Weights of a small transformer language model.
Size: width 320, 5 heads of 64 (1 for keys and values), vocabulary 16384.
MLP neurons of a small language model. Each row is named by its layer, matrix (down: output weights) and neuron, and shows model dimensions 64-127. Each number is 128 + 32 x the weight over its row's rms, rounded and kept within 0 to 255.
A block is one neuron, or neurons of one layer that tend to fire together. After each block is what it responds to, as a language model described it from the Wikipedia text at the highest values.

L2.down114 [143 143 178 157 113 161 153 160  63 103 156 175  99 115 103 123 163 117 211  97 116  92 173 146 133 125 108 138 150 115  87 151 137 128 121 165 165 110 133 143 149 135  88 112 144 152 151 123  48 107 115 190 119 197 121 151 100 102  94 104 162 121 119 111]
L2.down188 [172 105 148 178 165 101 110 122 130 123 160  72 102  87 108 146 147  81 117  99 102 134 162 154 114 153 132  82 147  78  93 130 143 128 128 104 109 110 143 144 140 149 182 149  83 141 121  58 128 188 124 111  42 118 121 103 139 140 119  99 181 127  84  64]
L2.down315 [123 145  75 135 115 165 136  97 129 127  83  60  56 151 132 192 152 102 180 103 117 143 115 145 162 149 110 168 129 115 122  61 143 125  59 121  96 146  99 110 121 164 117 114 101 187 104 117 113  97 124 129 133 197 187 152  73 180 126  66 142 153  78  91]
L2.down329 [109  93 143 110  91 104 100 169 160 116 132 155 175 111  99 128  63 107 113 163 140 101 185 149 147 131 150 160 143 130 126 117  90 137 155  63  90  69 112 162 153 107 148  83 136 159 135 104 145 203 171  64 182 141 124  85  99 132 138 134 125 132  32 119]
L2.down550 [105 109  98 119 132 141 123 188 147  98 127 148 151 129  87  99 105 147 172 116 128 139 159 162 142 141  71  91 185  91 136 180  95 121  73 185 177 120 139 153 127 109 164 130 103 107 119  93 124 182 183 117 127 102 165 158 143 144 120  96 172  94 153 152]
L2.down584 [165  76 132 157 119 139 126 125  75 181 123 141 124 107 113 134 134 109 143 113 140 141  72 137  96 107  62 116  99  87 147 122 130  83 113 171 102 122 167 172 141 127 129 163 143  93 113 130 139 138 144 179 105 136 135 135 106 113 114  75 121 158 152  88]
L2.down595 [176  83 139 117 176 107 147 165  94 113  98 100  91 118 173 124 155 154  97 136 148 154 128 204 157 117 110 201 135  49 225  60 120 139 135 153 161  99 119 130 147 114 155 157  84 129 172 207  94  67 126 123 123 126 119  56 132 150 153 155  84 157 157 145]
L2.down597 [135 126 119 135 161 113  86 165 118  87 134 160 120 138 107 143 109 157  84  88 183 139 119 159 105 116 130 156 100 111 137 118 179 187 139 177  48 115 152 183 128 100 112 153 105 123 178  76 154 115 126 100  90 112 175 131 129 153 125 106  76 110 160  89]
L2.down642 [ 70 112 135 113  88 123 106 141 103  75 129 114 132 138 107  81  84 133 140 112 124 164 129  97 156 103 186  55 163 167 105 150 136 131 111 193 121 124 122 154 146 118 122 135 166 108 140 115 153 138 116 113 121 131 128 167 118 135 117  91 101 105 135 104]
L2.down667 [107  87 155 173 112 110 114 145 145 107 185 174 134 137 128 167  72 140 148  99 150  53  82 123 107 112 124  73 120  81 159 110 107  99  63  83 102 103 157 181 145 108 124 153  93 148 137 151 149 143 157 117 155 126 129  96 104 125 139 105 168 130 121  79]
L2.down711 [143 104  95 104 139 135 148 155 116 116 192 141 113 108  86 117 165  69 143  65 143 134 173 204 144 100 145 131 103  90 167 130  96  79 137  94  91 127 161 113 134 113 120 121 123 162 136 156 143  78 134 164 134 102 165 116 159  56 111 142 158  72  99  66]
L2.down731 [173  96 156 150 123 116 145 168  94 101 146 139  39 136 122 162 148 141 145 130  89 153 115 130 147 105 121 140 149 143 110 120 152 162 106 134 157  67  93  34 146 100 114 130  79 114 111 112 144 128 107 132 114 146 100 118 124 171  98 108 158 158  99 130]
L2.down799 [ 96  75 125 126  99 107  90 131 153 152 149 129 161 157 189 137 108 128  92 143 164 114 132 106  91  78 151 137 132 115 163 131 158 139 113 156 158 143 102 125 166 115 157 192 173 118 126 165 103 131 140  88  87 156  84  94 142 119  79 161 140 111 136  85]
L2.down816 [146 112 114 202 129  86 158 169 169 139 140  84 101  81 122 129 136 117 104 134 130 126 109 124 174 116  99 131 147 111  98 118 150 102  97 140 149 141 144 131  92 122 118 176 167 161 122 140 188 141 147 110 169 199 143 163 162 127 129 136 117 124 133 103]
L2.down912 [151 146 128 110  99 133 160 155 123 133 114 162  79 135 163 116 168 126 121 140 146 120 116 113 147 139 122 131  67  87  97 146 134 186  75 134 148 139 124 153  57 110 207 111 112 128 133 124 109 146 145 145 147 115 123 150 188  96 139  91 130 136 133 112]
L2.down1015 [124 104 125  96  91 109  88 153 134 162 156 133  69 108 141 148 153  90 192 154 101 151  76 117 138  90 144 121 111 134 136 110  80 149  48 163 143 134 149 107 138 110 124 167 139 147 114  80 115 177 140  63 153 122  90 168 156 130  69 144  64 141 123 123]
Description: Word-initial single letters

L2.down76 [164 119 162 105 102 158 154 197 137  90 141 146 142  98 139  83 115  95 165 100 144  86 175 153 112 113 116 164 142 105 113  95 115 123 105  97 135 191 146 189 125 129 128 125 135 171 178 160 112 104 108 126 119 182 177 110 116 114  74  63  81 173  95 155]
L2.down89 [139 122 124 122 153 149  90 112 108 101 122 147  81 125 111 120  87 163 137 106 113 115 105  84 135 225 154 162 179 114 178  99 140 109 170 109 134 105  98 157 154 183  96 176 174 117 108  73 126 119 157  78  97 163 164 130 141 132 139 131 163 135 107 111]
L2.down178 [192  79 129  97 111 191 119 136  96 141 211  59 137 163 111  94 163 147 130 123  87 114 111 138 145 104 142 140 152 184 100  75 126 127  47 125 169 126  61 169 203 120  93  74  97 117 146 153 132 133  88  70 118 115 173 106  90 104  91 143 101 120 121 154]
L2.down218 [140 133 123  59 102 144 126 135 122  76 122 122  91 164 107 126  66 116 112 197  92 112 154 149 156 117  69 169 126 116 136 181 171 130 102 144 123 130 155 128  76  88 115 172 154 163  92 138 145 139  93 165 101 109 107  99 104 111 140 110 172 106 155 180]
L2.down232 [181 114 140 119 102 157 114 165 101 103 114 192 157  99 105 125 192 132 181  90 109 196 113  98 160 131 184 110 169 157  87 128 172 179 142  98 149  98  73 121  96 109 126 126 115 129 112 147  79 164 146 152 116 134  58 139  60 104  96 111 104 131  91 114]
L2.down259 [169  98 136 115 102 129  72 171  65 122 185 136  87 150 156  84 171 104 152 161 135 147  62  86 112  87 140 102 118 202 126 111 151 104 149 142 127 163 152 137  77 126 101 179 116 184  99  92 150 110 120  87 103 141 132 109 140 102 134 165 157 125 133  89]
L2.down468 [ 60  57 126 125 104 136 175 203 131 168 162 152 132 156 167  79 134 113 131 105 118 148 159 130 128 113 183 196 140 147 173 127  84  81 120 118 104 114  60 170 116 138 162 137 128 143 132  93 150 131 141 224 120 106 116 171 149 136  85  96  96 132 116 127]
L2.down633 [183  40 114 172 165 154 127 171 108 150 123 139 133 159 152  91 116  72 185 124 110 131  98  81 160  63  96 144 128 106  84  64 115  83 142 102 195 165 190 189 123 153 159  63 100 111 101 138 115 140 131 100 118 100 162  70 187 140 122 165 142 113 150 106]
L2.down677 [172 132  68 108 106 145  63 145  77  94 108 120 110 152 137 129 110  41 112 112  78 116 167 130 150 116 140 116 119 136 122 149 150 113 139 127  68 144 132  86 133 178 195 143 114 119 133  80 127 128  62 141 115 140 139 184 124 149 178 126  90 131 116 148]
L2.down720 [165 131 150 149  69  87 120 169 106 182 156 142 164 118  97 119 156 117 118 130 111 163 141 198 116 139 158 128 134 141 132 156  83 107 105  77 106 136  97 126 145  94 145  97 207  69 149  55 125 150 132 146 152 118 155 127 169 186 125  92  96 139 139 140]
L2.down759 [ 89  80  99 113  70 117 113  98 114 160 115  94  96 126 187  56 148 102 115  80 213  83 138 149 140 118  64 185 134 151 107 160  82  78 155 128 113 112 116 122 174 130 118 160  79 102 141 109 176  94 102 161 126 180 147  43  82 120 173  88 153 114  81  98]
L2.down810 [143  83 120 131 126  86  87 175 117 102 160 120 151 143 104 105 158 119 133 137 131 115 164  70 119  81 144 130 122 122 117 102 189 172 177 169 170 145  72 146 146 161  72 150  92 124 115  95 111 115 124 132  84  85 153 130  69 153 149 128 128 131  88 131]
L2.down811 [ 90 111 169  88 185 123 151  83  85 167 155  71 126 137 131 108 136 152  89 107 158 144 119 129 132 112 126 116 115 183 134 111  70 169 115  96  93 168  38 130 157 110 120 141 105 125  88  98 136 176 129 141  89 131 114 106 120 128 172 163 173  92 194 158]
L2.down844 [124  59 176 137 102  92 137 140 160  93 178 151 170 168 132 106 110 184  78 166 121 186 165 117  97 117 173 149  51 125 100  70 126  73 156 161 135 182 221 152 140 103 121  90 145  63 104 117  92 166 174 176 114 114 121 129 139  39 166 136 142 116 135 143]
L2.down1207 [ 90 121 122  97 108 169 174 146 108  72 110 170 125 167 200 181 112 118  86  91 109 169 145 102  82 130 157 144 163 154 115 105  93 131 186 141 138 100 162 126 158 114  79 144 168 192 110 175 141  95 153 133 164 138 153 128 114 145 142 160  91 107  80  93]
L2.down1224 [140  89 116 122  93 130 152 158 183  82 175  94 123 112 119  90 108 124 134 139 142 150 203  99 188 118  96 128 184 175  89  93 158 135 140 144  84 128 182 155 110  97 126 127 149 119 134 166 116 209 103 125  70  88 158 136 163 119 135 120 147  76 164 138]
Description: Destination preposition "to"

L8.down1242 [150 136  56 132 116 142 139 139 150  44 101 154 113 132 138  95 143 123 136 141 115 155 178 182 161 146 155 147 107 133 135 124 136  90  91 116  95 120 177 188 127 122 156 148 110 129  81 103 147 141 163 129  79 170  63 173 113 121  87 118 114  92  60 153]
Description: Participle endings completing verbs

L2.down61 [115  77 166 100 125 199 121 167 127 123 147 111  86 181 189 112  98  99 127 110 137 130 142  84 149 134  48  93 148 134 181  92 187  77 126 125 114 137  78 137 137 126 106 106 107 138 150  68 141 195 124  98 131 116 132 114 171 150 141 126 107 106  99 163]
L2.down172 [147 103 147 113  80  93 148 160 119 151 138 140 101 131 157 164  90  80 121 127 165 142 185  58 152 150 102 183 103 160 191 117  95 155  85  99  93 201 158 149 145 129 105 146 115 114 134 186 130 133 105  93 178 106 139 145 170 186 158  95 172 185 124  93]
L2.down435 [109  68 146 145 182 112 104  86 138  72 175 140 108 147 158 135 107 132 165 146 160 129 120  67 165 122  95 103 110 116 127  92 163 108 146 125 130 132 166 118 100  87 107 121 145 154  86 107 141 167 121 116 143 139 146 101 194 129 153 156 137 237 139 132]
L2.down526 [177  89 116 153 120 170 185 114 122 102 151 134 135 155 113 137 106 142  99 140 112 137 212 118  73 103 140  59  85  99 166 134  92  86 129 152 184 183 135 159 135  64 113 173 161 134 155 129 121 131 133 118 131 131 107 124 150 137 114  88 135 121 133 191]
L2.down598 [ 88 176  97 178 132 132 170  92 112 182  85 152 115  91 146 140  64 117 142  80  99 102 150 155  95 106 143 155 123 163 109 148 118  92 100 151 157 107  89 149 127  81 153 177  90 123 132 130 144 130 141 109 124 121 189 214 151 122 105 142  96 108  99 205]
L2.down690 [117 121 188 173 107 126 163 148  93 124 155 144 128 183 170  97 152 124 177 132 149 134 121 101 113 137 130 137 122 128  55  70 153 177  74 171 117 120  96 136 111 134 117  98 159 155 147 135 123 150  95 172 128 153  73 126 105 125  49 117 134 153 163 136]
L2.down743 [109 162 114 121 144 108 137 135 129 149 154 131  72 163 123  94  86  89 111 161 216  81 202  62 146 114 123 133 109  98 121  94 128 105 132 110 150  89 102 119  78 119 124 149  35 154 131  94 156 100 134 125 112 107 128 170 152 115 133 150 100 104 137 181]
L2.down792 [130 111 132 166 100  96 130 175  96 158 109 113  60 125 171 127  73 112 154  71  94 139 156 146 156  76  79 111  96 117 142  87 139  91 130  97 147 162 139 157 137 120  97  90 183  71  98 128 130 117 163 180 115 111 112 123  98 171  80 133 154 125 131 127]
L2.down839 [128 138  81 104 147 140 142 181 122 127 120 135 111 169 147 134 146 173 101 153 135 124 167  85 114  48  90  97 202 130 157 120 138 126  90  74 121 143 121 121 104 119  94 174  91 125 139 148 145 109 159 127 113 130 125 125 121 147 117 114 133 122 163 162]
L2.down935 [124 122 142  99  81 144 173  92 126 132 112 107 191 101 173 131 143 147 134 179 142 125  85 151 141 159 127 105 147 137 131 153 150 160 115 106  93 149 128 192 100 147 139 164 125 138 132 132 137  76 113 104 121 140 148 128 123 117  78 135  88 150  83 137]
L2.down1018 [133  97 171 162 194 107 122 110  92  86 137 148 137 146 111  86  76 126 132 100 161 125 137 184 117  58 141 147  99  60 106  98  99 129 103 161 108 158 105  75 158  88 110 127  98 121 109 125 155  90  94 151  96 113 152 158 116 130 117 101 131  68 149 119]
L2.down1058 [147 195 109 147 137 102 150 153 137 190 102 121  85 198  82 163 165 148 143 122  91 155  78  94 202 116 127  99 129 109 182 133 106  96 196  85 130 124 100 111 118 113 174  99 142  41 116 159  83 150 153 109 116 151 130 116  76 112 158 123 132 133  96 153]
L2.down1073 [125 129  98 168 156 170 136 160 136 142 126 104 124 139  86 136  70 158 101 162 120 102 120 117 152  87  99 137 128 156 166 163 134 122 125  60 116 153 105 142 148 141 146 141 112 139 176 161 102  86  87 138 181 130 119 164 132  90  83 144 142 143  87 146]
L2.down1116 [146  99 170 142  81 154 194 110 100 127 119 186 155 114 170 142 177 123 116 100 106  63 107  66 127 168 162 132 127 240  91  92  95 118 112 148 108 165 121 143 111 105 102 186 103 117 134 152 140 152  89 146 138 119 171 170 137 103 132  95 142 121 112  99]
L2.down1229 [141 200 113 164  98 103  96 142 173  86 124 173  78 160  90 120 116 102 126 123 157  87  95 128 131 140 142 125  87  59 112  68  97  79 145 170 133 107 142 124 119  88 145  63 124 189 159  74 171 160 119 173 139 133 125 132 134 173 155  87 113 145 164 118]
L2.down1265 [113 167 150 176 115 126 142 180 123 118 105 165 143 109 144 123 151 106 117 214 134 145  50 137 136 190 108 107 116 174 171 162  90 158 114 156  88 138 203 154 146 133 113 167 129 137 175 102 112 163 145 153 135 173 119 106 215 138 148  97  62 151 160 145]
Description: Possessed abstract nouns

L5.down174 [127 142 125 144 116 112 154  27 107 146  95 217 145 108 142 122 186 145 118 133  83 146 155 112 109  96 128 124 188 133 168 140  94 102  91  99  44 155 204 155 140 165 166 165  94 147 152 219 118 109 105 107  63 152 158 127 136 158 178 130 155  83 142  94]
L5.down227 [146 141 109 181 144 148  99 128  60 152 135 168  94 122  83 115  82 133 173 121 143 124 151 114 136 103 132  81 100 113 102  64 122 162 148 170  90  72 135 131 106 124  90 114 155 159 135 182 119 132 192 103 137 139 149  71 128 119 170 104 162 139  81 117]
L5.down256 [160 119  83 160 159 161 160 159 105  89 150 158  90 143 111 112 119  95 115 126  87 138 148 138 120  59 165 131 123  76 144 142 111 154 145 114 159 163 145  95 119 140 110 205 105  58 101 160  67 133 179  96  91 137 162 156 141 165 150 123  89 135 109  98]
L5.down1263 [169  70 185 118 116 117  96  86  94 133 107 148 146 131 115  96 102 113 115  83 136 110 153 171 133  94 172 117 102 151 128  89 116 127 182 144  59 170 123 110 172 132 213 118 122 107 129 161 138 140 109  62  90 144 118 132 123 130 126  64 165  89 110 121]
Description: Head nouns ending phrases

L2.down3 [114  56 139 133 201 182 120 139 122 205  96 144 155 126 229 101 142 126 120 177 157  81 129 141 153 110 114 122 117 162 112 155 170 105 107  64 128 192 104 163 175 179  78 114 140 122 120  92 118 158 138 123 104 126 119  91 153 101 139 156 105  69 149 170]
L2.down21 [104 111 132 113 108 104  67  42 154 148 103  88 137 103 114 117 127  97 131 116 118 151 161 139 137 139 116 124 106 190  93 152 159 128 164  85  83 129 130 169  72 147 139  96  94 141 190 137 110 134 103 104 146 104 102  99 146 122  82 166 181  97  57  55]
L2.down142 [132 124 183 126 140 136 145 116 185 120 120 153 116 109 130 163  90  75 157 136 126 102 110 125 139 182 168 152 155 123 133 159 187 106 173  94 116 128 108 177  91 134 177 150 148 128 165  83  58 193 114 119 159 125 163 133 100 111  98 167 134  87 113 164]
L2.down219 [174  82  82 166  90  51 118 176  60 115 120 109 104 145  99 153 115 124 120 190  86 106 127 101 172  74 132 102  83  91 120 113 126 161  97  80 148 138  99 173 131 131 116 125 119 147 126 108 184 153 106 105  10 137  75 170 150 192 130  93 101 161 122 106]
L2.down493 [117 147 131 139 165 154 169  90 100 146 104 164 129  73 129 141 157  99 122 109 106 149 148 109 115 142 118 144 145 169 112  84 157 127 130 130 132  73 135  73 116 123 115 113 113 128 109 135 140  97 105 119  94 103 200 101 119 113 110 123 115 126  97 175]
L2.down496 [160 131 199 161 109 145 127 155 114 182 145 156 149 137 120 150 118 102 165 147 197 126 190 109 240 116 125 153 171 134  69 176 139 156 118 114 179  62 111 103 112 169 104 191 139 148 107 156 168 148  47 116 130 168 163 127 106  90  97 165 188 126  97 149]
L2.down606 [150 103  67 190 150  72 150 113 111  75 149 140 124 153 123 132 140 198  83 148 143  76 147 192 142 148 150 144 145 101 119  96 141 132 107  81 136  84 114 152 133 152 212 133 104 167 195  99 120 133 185 128 104 117 100 117 186 167 111 170 149  71 109 102]
L2.down608 [150 117 155 124  61 123  51 156 163 128 146 103 149  61 124 190 136 135  58  88  96 181 134 104 138 183 116 150 136 121  99 130 129 191 143 151 129 154 149 134 167 194 105 150 187 144 142 145 150 170 116 168  96  76 105 142  92 103 149 136 147 145 139 101]
L2.down777 [119 100  75 123 158 114 241 107 176 146 137 165  77 124  77  73 191 114 116 100 114  85 138 126 212 144 160  94 178 151 130 115 163  99 103  99 170  97 185 129 150 144 157 180 158 125 150 136 114 110 101 133 140 108 167 145 115 138 163  78 120 150 129 127]
L2.down840 [163 118  98 128  83 123 130 115 119  98 131 163  63 144  87 138 113  77 142 148 100 124 104 156 135  76 107  97 119 177 100 151 146 115 112 115 130  78 147 130 139  86 157 120 125 168 156 121  55 142  91 126  87  74 125 142  87 174  84 134 114 117  81 189]
L2.down845 [143 162 168 156 156 119 123  87 138 163  53 129 150 138  93 136  65 141  92  99 111 126  74 208 122 108 120  80 112 159 118 183 146  81 132 163 124 158 111 128 143 113 155 141 117 122  95 106 109 158 141 120 214 117  95  90 185 156  62 119  70 131 178 192]
L2.down877 [118  73 108  81 129  75 117 143  77  87 141 203 178 134  91 121 135 154 124 188 138 169 157 142 169 149 176 101 132  94 158 108 121 143 132 174 132 136  87 155 105  89 108  97 179 172  21 132 163 152  97 134 152 173 118 141 155  99 125  81 107 123  94  87]
L2.down1005 [110 133 141 128  90 151  45 122 129 124 162  45  81 109 142 121  95 125  80 123 155 124 101 133 123 168 130 137  67 196 143 140 117  87  82 151 152 193  78 172 118 136  86 131  99 195 133 127 126 129  86 150  84 105  83 167 112  68 161 132 108 137  82 145]
L2.down1065 [ 89 164  77 104 120 110 134 101 118 149 128 101 132 148 125 138 217 158  99 103 166  94 119  86 131 150 132  89 102 111 108 190  95 157 125 209  82 136 141 151 181 160 117 118  61 101 119  85 114 134 129 143 160 123 166 137 119 116 130  92 105 144 101 146]
L2.down1260 [165 149 136 160 106 109 105 129  79 121 150 127 101 131  63 138 123 128 137 140 178 145 146 160 133 100 132 130 157 147 126  82  79  94 103 158 146 152 116 183 159 150 102 147 173 164  87 125 163 115 130 104  77 161  92 118 153  67  49 108 138 114 150 167]
L2.down1275 [105 111 129 139 138 163  98 176  47  91 163 168 143 124  87  63 146 117 134 137 130 112 122  79 152 146 140 121 116  96 125 165 143 128 122  88 115  78  94 171 146 109 125  97 146 132 142 157 120 148  91 185 151 134 110 161 148 170 166 206 123 165 129 168]
Description: Predicate completions and closing quotes

L5.down515 [186 119 102 122 160 133 115 147  65  83 144 163 117 141 146 146  23 128 141 148 125 160 109  67 115 115 165 120  45 128 119  93 157 148 172 163  77 159 128 137 101 143  98 116 108 160 132 172  60 118 129 103 142 165 128 108  93 116 112  54 153 188 132 137]
L5.down523 [159  73 161  71  97 139 141  95 148  85 142 108 108 182 175 144 123 163 144 108 139 178  85 106  97 139 139  79 149 101  91  98 239  98 101 107 156 155 139 159 192  96  69 105 136 124  93 148 113 114 123 126 160  68 124  78 137 119 161 162 127 138 124  68]
L5.down619 [131 131 119 163 127  91 124 111 149 129 185 142 100 132 136 118 172 179 131 126 134 106 109 166 113  44 118  89 157 165 173 126 164  92 194 183 109 113 143  51 108 182 115 171 103 100 110 118 113  91 153 177 132  30  82 132  95 111  57 124  97 146 100 157]
L5.down638 [153  88 107 113 144  82 175 139 133 128 149 173  92 200 147 191 121 127  96 127  52 126 117 153 128 163 100  88 138 118 122 139 157 109 116 135 144 150 116 118 168 123 126 109  99 110  63  84  83 134 111 179 129  88 170 106  39 179  84 130 146 121 164 191]
Description: Passive participle after "was/were"

L8.down1264 [159 154 139 133 124 148 190 140 102  98 135 122 100 173 155 143 132 102 152 160 165 162  86 107 100 144 131 130  97 105 113  93 168  99 112 102 129 123 141 112  90 138  80  84 110 109 177  92 103 161 135 120 116 102 115 126 152 112 139 129 121 173 131  90]
Description: Split-off initial S

L8.down672 [168 133  60 162 119 154 105 155 143 120 147 121  71 110 142 163 149 135 212 133 106  68 201 103  77  88 131 152 103 116 116 154 125  79  99  93 110 135  63 166 152 114  92 177 159 121 151  67 122  81 125 135 118 115 134 127  73 201 154 157 172 127 178 118]
Description: Biographical activity verbs

L5.down204 [142 139 147 107 109 129 175 150  84 123 131  83 150 111 117  97 211 119 161 170 106 119 108 167 171 139 206 104 144 152  99  93 152 174 129 175 126  99 110 157 110  85 137 132 126 159 127 171 108 138 137 109 116  50  89 178  87 226  91 105 164 157 122 102]
L5.down482 [129 161  95 180 100 161 154 117 127  75  83  88 128 187 114 108 102 140 196 124 109 149 229 116 139 120 147 141 144  99 131 130 133 139 121 144  87 151  90 112  97 143 139 104 130 126  85 120 146  97 164  83  81  29 163  47 162 111 167  63 125 166  99  98]
L5.down659 [124 169 119  88 129 152  60  87 129 105 163 129 128 131 158 147 176 205 103 114 107 132 151 149 121 172 145 116 187 155 102 188 145 126  64 155 138  79 123 128 199  98 141 129 107 133 124 170 105  98 154 143 121 124  98  88  87 117 127 180 123 112 102 127]
L5.down1222 [122 100 134 119 145 140 156 110 131 168 115  57 135 171 117  99  92 144 113 135  86 167 108 141 108 127 103 154 104 107 128 130 166 159 147 119 192 197 103 183 145  59 132  77 117 108  66 126 138 148 155 124 111 124  80 136  93 157 118 136 102 113 134 129]
Description: Directional prepositions, mainly "to"

L8.down287 [109 144  94 141 170 126  55 142 168 128 110  95 118 112 136 175 140 115 101 137 108 141 184 151 149 109 120 117 128  71 174 158  99 160  95 107  92 111 100 113  83 139 114 134 157 109 118  84  98  98 123  99 126  94 115  97 108  82  95 203 177  96 135 109]
Description: Connective "to" after verbs